config = dict(
    n_layer=12,
    d_model=192,
    head_dim=32,
    norm='rmsnorm',
    rope_base=10000.0,
    parallel_block=False,
    extras=['capped logits'],
    init_std_up=0.0475,
    lr=0.00786,
    schedule='wsd',
    decay_fraction=0.806,
    decay_shape='pow',
    final_lr_fraction=0.0,
    dataset='wikipedia_en',
)
MLP neurons of a small language model. Each row is named by its layer, matrix (gate and up: input weights) and neuron, and shows model dimensions 48-175. Each number is 500 + 40 x the weight over its row's rms, rounded and kept within 0 to 999. Numbers have three digits each. A neuron's up and down rows have the sign that makes its largest values positive.
Before each neuron's rows, "fires after" lists the tokens most often just before its 100 highest values on Wikipedia text that the model never trained on.

fires after: "v", " f", "ou", "f", "ce"
L4.gate218:540456455527529504483511497554502572506568544489445529528437535541527450447501487559495503445475516491451573480462511512531449495460453514512513553529483542534497488498507477509495504516412482500526467474475510524505582454443455505429516537504385457537538509497469417507528514530471440489563550475516452500490568527523454456494478493499482556551509551508526491451559488492503517577428
L4.up218:442454515504444494491492438541482507506494497548474510538479521460515469462462502594486530523559479452521421493575525539495430431462394533520510502511539499447533539517500517449535461510502480533538519575416500491503552486419518608490477486524417441439573524499495456511502522467487472512531500535531480551504535447499487559504502463565570559491491434517495585536517481520457410520451

fires after: "at", "an", "og", "al", "s", "or"
L4.gate128:542545443508504520465509429523539492533522504514576505470492449453435574519503548433497427518447482484514451484504466512485583483472482486562418461529495493539477553503514480413528476430506540553475552466545537506454464513511563439493585527451481512550465491510473465492486403477485456524485462568535445513491630485443528522512536544494465532528484422456452573494518548562523505507543
L4.up128:514481460508445464576549448545511478463478488467521461493475494493510501438575540471551531490526501553468502506540502481477516461547429456547518448518455521471497504449457492506539465516523504418523528431541464507537492467503475505453537529471456468520510466511582524495608526522536480517436443525354530546494512546469525546513504491522502512490474440442444484543528424503509505458620

fires after: ",", "."
L3.gate289:522483492491468595500484496472528482513520459433563503437483486516388504476476462575507522507570369561520509480519459485474458500567479501490554473514532482505509464477501477480488510515435476455498471502480443462469538471540483470465490523510514427435512527438477491552440584458500480538480508558469464460560456548477535498475513500583527487467387447556453474516472515471516554564480
L3.up289:515543523498575531446444554515539505508509473464524589519452427520469478480511509472489465429488539517548532459498527501538458615529441418475522575478485502500449490518445485509521531495440566511503443594479513494504522481556441426496501540453486505535419482567505488540499474543462512501525441468550478540488474444538419421508510464456493513474503514492442495545468451558551407454522

fires after: " ", "r"
L8.gate297:547444412494479534528450495478551516416451508523489440492503509529463535446556494469447534485524523536558540499497600500482520466540529495514464492481501499414519412529506542504548533518496539418473540493538470536477489480500454556499509493496563422515529491525550526409500526626519469514502503466511562516501514473490510464489466527567463454455463470551472557459506437463500425461528
L8.up297:539423523449444541535554465487481503513490510441520489469471487524422529470491469470501554501389539467577527493478566453473495529448460484542542539535527478475440484486497505473460520478539549535542512518490510474542488498468522500514405501491461519523567452482589526436480460526538501559540541504501461511477545446557551517443487537385427563482515497504484458493476499525397508469522

fires after: " |", " (", " at", ",", " by", " to"
L3.gate101:472396535484502479505454547560521474533505562510493557568426528623468531470523525481515562529523500482525511482485546536514536516596500493551476551557461461467459455520497526477509448428518525514460512476550395508483521510521487501528526463490470503490531571524548483562462581483511451529574491539462522458443469548466540469490510532479486527481428462521456462506497509475529554552437
L3.up101:525513430423510481475496548571464469474498518461487522476543458537482455537528530570564532471471483509519622523502460441529581525463498530481545553490562493509507520529513525592542459520470505489444460456532451534481494514502473546496508557534478538509463468523524482454543489518516558541522522487609524499537418507466476493449529484448500473470475527489498488565429494460492469486514

fires after: "el", " in", " (", "a", " and", "n"
L7.gate98:452492568525524582459563508447401451482486480439562480476411488435450445470399547493576443565534563517481515530452572590516504573482479473444467525512463598489454518467564462491503522531507413534493513535500528442501432466523496470529506488583488448447468508518554519430487520527548450481500472492495495488545455512536478517539544521541491465470491540551505455451513474551488449459523
L7.up98:456488489452472474533552536418555532462493514442536582516504464503506442469504498586530527543538521479494514450514476480427595499511487430427471516496587536467458536533554482475458469439500532507560572483515484469530474553537489477526429519477483444488509469505518499562520502551536503483505512550511459502487457461504539491591507456481462465425497522506523480454492440538506463484532

fires after: " the", " in", "n", ":", "|"
L8.gate285:441516547489540589490506477513458556479493508506521564462475485524500481475530474491526493531481531471494479531541549483475436490518435460513489537488489565492425459485525550441488600552486535456491476474495547493558429530518441532496440580500551451461520490527496564488505474538440530495583507542540499451531486534522480475473522462501442454481611483493515511490554474515535528532459
L8.up285:486422477528439483532437480487493540551556552524498464474543461513515543556477427475480511501543526573513468485501506466465458523504433445497519483514560467475524476595500397511457524552516500436521498483500475519399559500453525491442468462554493418561520581521521483543484457477541505515546466512507463437496469492503585456550504502450536467491566478557410484486515454491466462439535

fires after: " t", " T", " c", "T", " C"
L8.gate176:492470518453456473491524505544490438475502536517507482452565469502586529518470496456502474476492478466542468484468549472456390489509481601502517497445388482437440489548517439517497405464438476461478478542496565493518533533579518470481546445515504512473497470527394475466523522495486517531462620501465444552516552406553520514526478514537442503458595518546423550471474464487526440539513
L8.up176:481528507498508558514511507551599555545434486502537553488577463460545492468440479489574430529519491457469490519495507575493529461524472505451490558481467553519498490494474527496525423541445447496522520528479502509581454501527539516559521591569501513570505539537532490531448417510533501520491517502516440470452535437512515506491487520447524528441469548493542530472405499506454507543571

fires after: " re", " in", "n", " ex", " E"
L4.gate336:496482461509521480500528503459562532477504426475502492527535533568573501447538511462440535528475471508537492532512504538504521522500503484486510503564488485496448433541541484504488483524504549501501475487472563542451537530476505472556532429537526515525549499565479524489544449581522477437470516515487522522523457540465454502503497485489454455532558500485427474503458557510480533428465
L4.up336:474401443533485514459473492432510557469518469470487503500537487553535552596491504566466445502484553550565462481509432468526474459504537464511488506467492497441558489518498498458520542438445488476468499422538402568510514486440595517454568508487524525531605512517547522563470457570556515607487495530512525477463503423562502456523439443514472462450440523522513449485517528481529547520522

fires after: "r", " |\n", "|---|---"
L4.gate26:447509564503536463506453505479462451470526537528525418552505404551442559492514463475520510449547588548526579501507478489537507475494515430501506463451494520592468467432530552585578540443519485505527547457485495552511531452495484500494433517525555487508515536510509560486539520466542549478540497502495478475485546448462479504556445535514519514476510515529503585523489454469480412466497
L4.up26:505472531492475500544501628497466400438475538533542499500513507485546510446543507489516473540532452529535530459465493436500536452524401524527475500467395451419494517530458570476465542452434498514491522515573550455522509471541478522533493567515475491456494468466557570501468536584482488525510527505492517468545511497502515463449536478398488579490525538570484534523579540476508489478408

fires after: " r", " f", "r", " m", "un", " v"
L3.gate176:502492506573506471505498485521496492497517475482512450541516528474461450546508513491477528565478540592529491484523410491474504517433472469542572450391462523537456457463416518498536551462526419563514501501414498460474441548481452559536480482514461522501419435459539522561510474509510568510488500525526489503579471532557520483527482541496510480427515468459510502548517524523571386461521
L3.up176:469517512472513525458527466511466458489455472462540483544489542465569500510574485546511490505564468473555519490552527479460538550530513550510566484519471559561471426489476563437520412438502487488532449598553469508530447523542416463530432473473430476474521412486475480437475509503521397533610521563453436527590599537468450461482461466506515475489525491438423500507485540473535470500509

fires after: "i", " T", "T", "c", " re"
L3.gate338:497493458421499553513514503549551489505460535519520559416487505535482498478412459446546544571504542530517501404501433552464430495468500522486492510456479547446520559594527548511478484489543463503519545586549509511476584453557478518478466479532485496449555490554435466503552477545535403554463448536576481471497520475492519523534532489494562505486505546537496510507451507528521584524448
L3.up338:464563529525456557580506485605488497527461482482474572443523500470545494506489544515561532497465530421491475461535479547452515557515477534448457464506491464454494521521492521462534442459596445448465478507486392514536473518509486463517492469471446476496605570449464485444447503491519495515531513495543530514546555507461500515575478470449461473453475517528514556462509479510469542580488

fires after: " h", "v", "av", ",", " f"
L3.gate56:541524490549516491458486482598467549622487511565460441480456490483564486528505467532584515550471500531510421466451508464518487479540532506454513532477472567510426513493478471560508503473503516557531407455505524490492507539444495511527479450526439588504498571537524444486524537484499496530518518557499442563580503554550533496459445559565510491509464514530523545516525577476461549566478
L3.up56:531492499528471458468602521536501515476516535607497544486485559415460465540485449527546464549466548480558512500516506464528502443528543484488478613514450471466515491552506587524527470455461475493514566509477432466564476531441511538501502521576485504502479498488511511513524530568470486500564485541466489450476430489501550551493469547550413485470486449529500445475480566537520535491500

fires after: " t", " T", " o", "t", " to"
L4.gate109:521482514514419518508469523548487508526490508439456488482488514611507548520505468425472521536439519515435435546521463476552509541551532520497477505534474421462522445541490541477475485515593425518435492448525504562522426585476521490518539504472500543454472493530514524499514530477534555431535520469463463517508541515550548443465476514507548466506534508539448508536485443534464476496527
L4.up109:513547515403376529477492464518592516477485490503473548514522510529496463534504508459513487595482499469569483540501457505527521455531507457435516538511509518510492513507538479491537435482511495430462486476502508554471465564475502473548488467484530468543499431445484550471495483597541439525536501597407517543453453511439568493469493472441449539526490486462518477490457499447482482606522

fires after: " n", " v", "ar", "a", "n", "r"
L8.gate127:519500504501540517434509466485508512478477511514515498469491510490516501498473512500527514532505520470497520502478543489470591477485482502531463455445440543473461560497537434494529445493544484478512490554571442523538497440456586509570487546458446412446507453532476514495480472552541487426517471514490536518505593602424463481455581519510467529519525593477431476541557476526586553529576
L8.up127:521516541412535506529448499485420539604460493474498522554489545556428458479452408443538545561545538493475507624456516497494481480488454467577458551495534496536508417489489491499538513470557523573467501551486520472554475536508509512518470510518531505553536489486471518457488543483530481491456509475463498500445495572480526489461537400485551560444513546534522505491452465512525512472496

fires after: " m", "om", " M", "m", "M"
L6.gate34:487527574422465517472505543432501537450510516496491469543501515475405548540464480489584466542537474475563526486496476508444469601566464528480547509514558518468523483483464498470494557535458539467486494488501434485501511543499606538427433474530495527435480505555456481440548575506530505537515531567582466494592445479476460472475484492473557477558501548518511429485526539453478526559483
L6.up34:491530467528549492493448465500483495527455469565485544489540517449437490504528531488495492508490471503435552495463488551501561541507496515545455423489447471462423522430541510438545500515576499492517473463451491529504511387493477532452519481466515523522525512492513457478420602553537541475490480508400469462514463501449518455481505476430516465482582450488465476474511509535590478486510

fires after: " D", " d", " m", " (", " B", " l"
L4.gate254:510493563501481474535477513549499435519515494510520502469520494563504456554490484472472520507498506487514521490498501559522538499490497528432564532594469582483535462455487524439439502498543454487488419511481527531468495477515489477516553453481499487504482419378575527401529490497518497527507508482471466504440498525484430486490521476534468531503507492451514558480499531567482494393514
L4.up254:483492573445516535527453512511481442567480490562467454483545468508486414489500474558538525513509549453525457487460507523509422578434459486560516571485504426504547493465561535495536508540486532435526457500484474464506499427510458459531475527514459527441469498617509552508462523516540393491511552516425418482431557490437447532571535458480477486564541491488523441488505500473518500541534

fires after: "p", "-", "in", "er"
L8.gate91:466557479498508521562461505469573398548479584548464479430507524505504606457512500479461523514478527477527497494484481488522380461462494450473510516469548525555491448412445517449524474510512498510442500568559466468505475551576477506516526570560513540500460496494549505464527520545518436473468576497452472489487612532534461461484500530474534482502446546521523511631492503535494501528463
L8.up91:518496458481508546518524538477531518552502523540474489563520500412500514507471518497506523483430519420509485540505521512455477430450480471480542483452487479437501519502510511487503516518486529478522493509476487505524456439436504563487486509422530459552499509500489566478541526451477528504531572472514522509533431487430564482421581420516407509486441540536527545486496484513467376512452

fires after: " C", "c", "i", " c", " O", " m"
L7.gate262:458457488432450553494518510520521542487497481465496494483481503464493525539445459516546515473473514489518485534436474466496553426467475502461546534535422496437533506523481502508508480573515486440493501541513558495550477563496568535595536555502462556484538524526493507444577552466490441479475481463489509466470580452548562556532521453495533538504482541547517496456441469550431453527563
L7.up262:479547457559513508510512524527584525480444503517481430461499517494545426493549511478484489534569535358539463518505535500530489493563499454519473499472581508435543491536483539619520470481516505481497474464477512552520503459527505514539500568519460519516521502568410487435513518452501472430553514465448515459515478525412541501489513440498475441486481559546481440450483596461494499495549

fires after: " N", " n", "or", "i", "g", " J"
L6.gate232:553465521476535518609505471504454449447561508542508473506492518561512501515525542439473450482510563441508416524458525567522498506490520482503511505485499449495504485475494453545449554415473537579548518451518511422559450507487448513507466536566567543510527436436556533558513543443527542531501423459466516481438492484498609461555505503542534498475477534527427497501521477526550446543494
L6.up232:457435440508446508524515488512512543494508544399473409564513511464555559449577548454481470511486582542600466476482450520548515473564458525510526461409497479566475476522501543536598538536541432499486492526490571588485522462472489445476534463502519557440532492489464464565524513457522460486464490502478566490541435527459524477501514491441467516503533539485571593444478515501520510483499

fires after: " F", "g", "er", "i", "-", "H"
L7.gate100:554483470505487479465491452458456417520499467512451493501520459480567457468493511539456436512437448515434517594525460452492532485450480473476530557461526481442499508439501554512460489467531531555500522564525491553493515496524512547507471470518525584532437521479584550466518417431519499499539502457471475495534528568417510413514473422483536511499509524486492505527482540490546484484572
L7.up100:529495506532523514551557554512469504506427526474481511538440530457516517489502547510533583472436510438444543475493522511537521443551508539462471465494518493466538441455475498515505519483565436525512518511457502507456528500448542539521461418566465501538503465528553526476493373475495565547533489512535538498581525501518539452483458544405443513481455509550501622405543464533472435530538

fires after: " ", "1"
L6.gate151:575530529503474464532552542470480492418539503505437563479474488408361510544461497550477574524508449456522542497508568518500487532507532502525574517450451453544524455511598503546526542527549477512496522528516517556585468578548462502469441570489462491551517562510412511464470501509546505536464479470535505477451479498530467490559593504527439477391504478451542475516504427543468504546461
L6.up151:536435553534459437509511554478437492514525474526526488480452553495497503522503505570464563507513509545527473449536586562472459457502566471462507538456567527556514466480486480467502475531429485493523491537494519504487491553501507504455504598400492544547526538484477506484482485523482524560535424499513446575522473562482515576479510485441530519524463503482525472516477520533513539460544

fires after: "im", " in", "al", " the", "|"
L4.gate333:497409516452443507479540528490425424495474539556513512507481504530483445514522544520500466427499492483551603463511508454484521562478536401474503503489503464477526554472581515442482534533441523462470460532519469547489479548507428514544484417516553620456548466526487507486444502490514479483467594537490482490462504492485508531395530492454414492455542499501397488526486491535530510498534
L4.up333:446520538445454536462497478538480513517483501423491506521454512399468528494491426421454395565459555531503463542525466401508573562520431415542532468486497482533560497523426492446492516528534460450543542477470529564429476455472544470444495484492466524458568458429502430503509476420449564482516527516510546444539461429472491429494513509486459476496476556558524477481522506478511586434547

fires after: " f", "g", " F"
L7.gate130:516476475506527496473507466496483484566470480507531501477504505410534465439543467461465522485498527502545514467530462455527541442480500489483576480487469512466478515449492482493496571498500509541458449562493501534568454457497391575438499513581401458562476520484582514504450474565505464528533510465507484458475538459454514539534482486497496469510438534528489534616557477519419477553450
L7.up130:457521467468550507437544450507452454476434561541497514554519496455456540458506510525564529477448518532432519571508482519451435527566473446476460479445473489511570460530473444505499511520516499514563511468457560549485471485533528540484528394534492527538479486487464486428462494501492504489464433588525446487495486522493435517406445564521537495523456443532450507524511443477471516515435

fires after: " s", "s", "es", "os"
L3.gate276:551512523485510490474442524536522498474484483445492513525528503537500471530432503552559535451552440400479488500519540509376503514519490567525474529529477460567488545489514568535491453566465524528569475513490522521530481472467494471550466541614518497568472522552498504588505476447472525520448497537519363515517508511464566499575515511470460521473459491450433529465487422485442533480480
L3.up276:506487444503559443560507570537548477504473539586466448458486558493473501476513557498476483417494444559419474433547489524472507519510475496457449518519498468471463429429451503468532526458395565576506465431496535496515471457500515515513419502477488522540491484515525559492485526476467511468494503465518420460565480472521501471474520476490479520516528476499500501564452418440556545508467

fires after: " g", " c", " M", " s", " m", " G"
L3.gate80:508487558451473503526525552530443514409471470462541512503507496473433457574437515521558520500446494497497449557533521487470483473509411557484434513414513504558484471495486518505499495496516428515451581468409486506535462503438572499461518464536473497515482578584509480503518484525564487467540445488513564519511430470422542510521474542437508512488561505456472534480552471504526560505529
L3.up80:496519540495581469551445452473527483525510445496517476457516528481526498460475525551583505459461535570560470530522493496537549457468454498553492476514420500451523483514546505583441426464509515482487463476484463497480485494532479522538448494499443512539462554557538532456461588530606507482546559482481426510488474461479530567479552484457470476517450537498497451497518466502460526541492

fires after: " o", " O"
L3.gate255:547502536525510450498471545549494480490499489462513480478483455428512497481490459531486604451456453470426421431528451544548413534528492492472508514510535508482554520564477489487480478536579492420513507464448515480496498520502527505464544533476504505448559467489423507469488512469528434444536506444490438447490497525489405423516532522454532465577482589544515553529585511487561531515519
L3.up255:529534492474440529493512480474473503518549454567528535528514488559526449508489469486474494496509502429524500511535483503512533436503530467534554520553565510500466515425487515472402501564537477436413543438533521457430534476524513483486483504485444457486524520501571565473489485516445497537465518516487483491486495589536502490532458506485507562540570448436524502612456498541513543530548

fires after: " D", "|", " d", "ep", " |"
L4.gate152:515429493453490531570508506504419466429509483550542532496462467551490446541533512514517607466518466477448481595543493463520518445504529509493567513526505564489543448471531556496474589544452540500516447496466516460532531528466517489527448533484518485440510456446569501464558527431579475513511478505517437438470501512505423450508497471527514511531521549528446546505487479557480446527511
L4.up152:544497474530483509484569455471469486559524524432465506464525465511456503443510449575461430524520549481448547519508533473577465507514565449455446516563505454387473543476569505511461574556492468509506521578525505464520482469514466550476521539511539503507454500491509563435494501555499530424459484497537432491465440453465561473473507502488504512494483538461464485500511555607493485490526

fires after: "1", " ", "2"
L8.gate359:468492529599488483533499491520461434444500578489474478477516481485509516502446464421499566482502516491531594478531452488489507539500439472492535428481483408512526505567542549522418482571496501522475465485525589545481492481529495478518580575520519536525522551476449481535489511585492487519478509554473425487501453538550490524613529417459479515517459486476513476586527475546554520481518
L8.up359:526448495444486466562446549507554533433510479496460500479486431474507571495491487471532510493489477490536508500514545389477508441481467486463432525507552508504565444498529467528509485535444407507568474550501456543531513462469517596465447497513467477532518509464542530475526460474470324437514570450490523608542523473474469493498510503495517465517504453531532451530445536542494441519551

fires after: " C", " P", " c", "c", " S"
L3.gate288:511524449496507475486473555545498407482449508471539456521439484467529422510500491549479456512425450475466434438507507587516482517534496535478475516432439468519473557449496539494552415442571393605450534446478509482482470471425531494492499498494448497518551546435522495442428509553479547442419522529456457509549518416446474474530512477473544547491485521489526498519479548534495439502434
L3.up288:486485437529442518488488541527487496476490431439526500440427498482556456525529502475482498506505512470518575538471517527531524530517533562473445423515533495470537517513563506553499510457559503447488466480495483545491435456536451517531457524410473504521424495454572486435539516474516533508495452513544537426457500484475522483517525451448500486511600519560453531456530505601508514534479

fires after: "|---|---", " |\n"
L6.gate163:461516514484474478566429570473509462447546484515545475475531556517548534412417462448515528462520506513548556441462548487475449459502441485441449512452534537555443509457555501514533443466462526568500444496548542553503478510583492510462516572456481487529498467459478577596527425400507485511478481472550465490459505488569432550498450547480532545493565507527552565491506479579453465484469
L6.up163:482566458542594498480486510461493430500548546544489530529378423540519463516513439513567523552408426480464543454509486585450488570509427459470471528540478469547530484511472493499568475419488555573493550485583483469446527496512476493518481513471514438454407450518487479514460540492506540532540475536537545530491475535507492450486465463473547453528540487528528498534462576539526533502506

fires after: "s", "t", "ec", "es", "os", " "
L3.gate16:445528531532502469543380437520533422486523447496511505499526494522463586494515544522475458492459532488441437531575526464520550483498461525501449487462545529483537405543396464519512436558473539521562497561469454525550523548466505449507443534463474538512546547555521568502531458514468469480499470575512521498482492498493487432477485468490466473413471427482483465482537478577509549566506
L3.up16:421477490501531440518525519512518496417494495500477478512471525451492494491474456537431424507493427582476492475515473576513502493603513482496528476567567505546499490546534489523590525451482531414511526487484546524527479438531509453554392507459514559485483488540512590409454507463466524555494498576595478537519520403513541479480529445486506515484515486415473512470516427553561518488544

fires after: "un", "il", "r", "ac", "an"
L3.gate268:435527449490517530406472425457543458495516479581472460528562454471475529475427468547457525425489523480539513511569499499521498438503491481420464501505440567560395442490532551564531481445466537493519460539521487515490552509535500474494516457514506490516505477488456483488585521498558470475526497475432513549536442448508488529507588498477474424456432481482511445519486409524469551469510
L3.up268:507477562515499508470545484472489503498546552491506483534506514565418558447507502475562416515502499485461564523494515451527544448458487591557526403502447553472491552575508485514429538531498481503586486496502475488489529536560534486456538595528530473508493469563466487480480486534443520425550506511486556531552511585547535461472493537468461508544518479514475499469574483440575504485512

fires after: " A", "ar", "is", "r", "a"
L4.gate257:554603480497465461451455495458508545464555548563516478506505493502423560496479496539511503545453505506440433445529557473447535479487533475458503520522505484442459619527546505459507457479502545518505484530535548496489605424492459535475493476555492517444549449488502455555534519525500509464574470469495499478498521547467540489485573494522463493450567542481543524548534479541461505519527
L4.up257:537523544508475508591498466533486527534509504514493534490511554532440468610480498550428471447511478496505462467514496513431506423470511535535534476460559559503504569509561497504559504488547502431536450521586455492514509487453502439491430476427507478507516458492512559468529453475504490424479478508520462411413505582487553556498482471479492546441539478477522483545540490449475539434526

fires after: " M", " m", " a", "o", "ov", "is"
L6.gate378:421515469434546519513526486545486516466414453447536478483584507512520468512448499540564508505482515498480524447493435494514511496522484516446568548582593538544522529515553483450504516502533524542561526526490455540484459512549465434476549476538449490483527481490457531503601550592527509436550496540431462508582497536494482511498489580495637534498509553505512473487501462467491489533521
L6.up378:417462444556461525503521593510528540492536468516487540485414459483456531518518500542497484475530575415499544551440525490493479478557511490579490518486507570508490483467483544494547523501429554488571564434440474499512513408466442476533493508456520547471591504464507507521492507615469502380434509501481549507535460467440490477490495526547520455507504508456502492510520526531474474545540

fires after: "ou", " m", "om", " w", " M"
L7.gate44:471506480497485488538450440478448504505545540552567447511529515432505486495545538535441450593479446564517451531539498442539531412523490501487514521515474544476569526435500477452507497535515521500441435463507545531592514452437544585480497449483500490552544535493513582523530524548547497434476488484553486499526472477512450403502485555517494538493564565516509485489513518533528529552480
L7.up44:493430488469494465496595499497444540512430516554449469480518496501515534500491486518512517479428517509478505513438523506479523550528576509508558477583471493526446464508530492488531432561473536521505454425532513433594455483456517508506434533518525462471540420490444535484461609439478540541532480452372493483579491499444503531485515461446533523562540535432418473519515484492586441529510

fires after: "ul", "m", "s", "ec", "al"
L7.gate58:493475510501490499492501472476489465511562439471488590512479511515484526483532533529560492446520600580477522447546510457524496478465396487555455560456552527555425434553524508440465537549474522524502488463493497506485404491501475535554489487538493529535506522519406472493555541520490529478568491574506521483572474483498512456527480464509430534473534556520564499442633545479535505534481
L7.up58:473461493446489516499462434480455525540478545427526543534477462537427511452545465525444445458451543498503526481442441501586508513593521464546555505477422461587457448468468543501576477498489483461513532508524549545495490542483476497515466528553421507462467495551502453578442546531465529457519530501546487543509547476488457532474505509494517512464397501446546490425537515493533497493485

fires after: " ", "19", "2", "1", "4", "18"
L8.gate102:438459499521478448531537526507474490544523531429453547489509486442474591570480522484495522494449414543528532476530509500546537439519485486522471514543529406541530495529524514489497552474536469556471515548581544463451448528456553446506439503486506522546512541510460580471559473503511509481522539520474492569470543534483495554535493543537536495509489487462521492525529564472487484447467
L8.up102:521455514468537516494454493379424559512519545511490515453490522529465517458501538496475481493568488538509511545548475484471542481427484487447548447492621518502555400509554490552492443521452463453614540466508547552546483492532586438450423485489558467483534463455530558492454508546446475545442478537444484536613500526487436507482475502494499485492495529544520540477535481509477549555588

fires after: "l", "s", "ic", "ity", "an", "ou"
L6.gate32:519544531514503493487477441487476475523517485571557507489453478462470525475438569507475506518508460530560466489476525508436571492502472516505525442529529516456406379453443591434459512461528464565537536461526507543530515487460537491411495477541508505512470511546497482516482461457509553459543563513451480443547489462480610462473524468516481436526453459489491562517532515477507539509501
L6.up32:530505472447545503521535441509484452520564436453550504494504516491489443466592430502463482512510473508538553556437490564463568488515521501545574519541511520550492464563418511488489509456516494519571468523495514487474480525492395504459544514537583469475510575481521499593493489508560458528480566529473500497506487510476528532501542537470571505430570467576435474501527414536509417514519

fires after: " C", " c", " s", " S"
L8.gate71:541516431476539479501472491570422479513496490436485507442467491543555412441447469494448510508477485510508507506508523529467562506515498494497515455545513477467464506501474522582486498486513539472502487442479529411579484593470487426522560517515498473505490529539554481435452539468495476510455458537574522472477478492533475468468447428499637513462457483541573501453475511549537421516438
L8.up71:481418435486534464447571498444513536486513517451524482459459544442478514535565506525502499461420491489510551462451523512592502494472466437487489524452595501451481455503505495485489467482500448471502510472511502474504419553475495448550507461480515474534493475533495501523514527480518447531448474497473534526522500550494560436453555496446492498442507552479513487463486497498508529481474

fires after: "\n", "5", "2", "1", "8", "4"
L7.gate85:546553516489468444501377508480510578461467503527536575508584481511511485529473522457518551542539486466545481436485438552485507538542517487494562422430513442567544505459525535494510483419494469500489553466513550487455467448494495486474452492546506422458524488520450480501492518548485511571482587560527446462499551497425539496481530445540504475454486494476543507561525464449524556392552
L7.up85:592568475515526545486489512487516513539569496487443427482602530463509432515557506486427554552457508479532511525460446576498510466506526465487494475372532531498568446521560465528593522509447535494489568497546536475545475532525477476416505522548542476569559493512420512525480508516524498447451537497458493501533510466478525503511473460439539478533478506454548567485535477407492481473500

fires after: "199", "201", "8", "202", "2", "200"
L3.gate54:505523463519495465515495508505430471461398478494520507478495540500492460473504606524513491558491476464517467515512561491403511525497501510500450549477457496486565468484469549541483389500537456509505524480462432550483515517574501542491457494462488430417505531559547412497527509478482475461513448577545472519527526553514467494461518569559510535479474481475448447444503491604535494473519
L3.up54:488569572486575482572517489526512406533527514535493490401539501475481505576574554528476567519442495476570475458490500510550551487578594487551463554481592431497511445503496479515490509521491498458472565518538527499447441449475465537484485454538488563520453548488493516576500508497514491460524494490517499466542549499488512433482438439505491500465447468518530486477474481478454476570484

fires after: " M", "em", " m", " or", "an", " L"
L6.gate88:495487482513476509525524411527515487525471516473521473463551446443528449497494442488571466463502475415544424471488465553530482486398451510511513407519501527565517444439529497532520557476462473549516498529511508550480489505559504552456522499542470501530481484532523569509505452487472474497437490551570440473497473531498508491424502467479568453543506578493442531544559443552489535605509
L6.up88:571454552458481461533493487441525454449462444554534572439529461467500512498526449445525520443457464464470506518477462470545559556514520527470411485496474521497491546480476549500490480497497531511508432487460471550505532421526442470533491520502535500525551482551497526465489520492427545484485554468509483448436554462427515458454521485464540444558543536528514547593478467498509499447551

fires after: " ", "2", "1", " t", " T", " m"
L6.gate128:501503456487450549524508539536473459551498528509520455504425485547524535518514567490519474471501499581530476546468548503513468482489502392517475523527509443497556536503525563481539524493475515533462506458535461460494513580494552484485489477516528531504513460444455580525511530460449461498493559549448411526569545460492542499542522467497487484439529566457434476586580446546490542456564
L6.up128:546499495507456497508448471483522505475531536533410486505578554445481487518484437468484530531562549564547461484498528473528531508465484499481482466472528479443407467490540476520500430486451468541511594475460556507531498520530464609521511540510468593492504501538402530497428584482490470510510503519531516566520517450571536448522467557459428505475524483560466487489514454426465538488533

fires after: " ", " n", " T", " t", ","
L4.gate143:474531475491532490571546593498480531523502484511532509524545571542489504450477510510502541469519510569437503511553551508525458515539500435490487525515508498576514527454504498480546533446443516513519459508527584586475488539486540474551509516501501544582456465437435473449521533551533484500561553461479493485591469463568450469552573485503506517544623513428521489479462570434543498430591
L4.up143:493525525456480472561438487533435473480460552550496495555583526431496526483501504469505495485535548423505445593475499481567561527476536443515497474515526476515508525528551463559525476462529454520544537494500467465488530607461554531538553459511473516558457483535419465460424481498494438495593534458454439474488494551519438464493512447478419454501517484508500533467542501511574483528575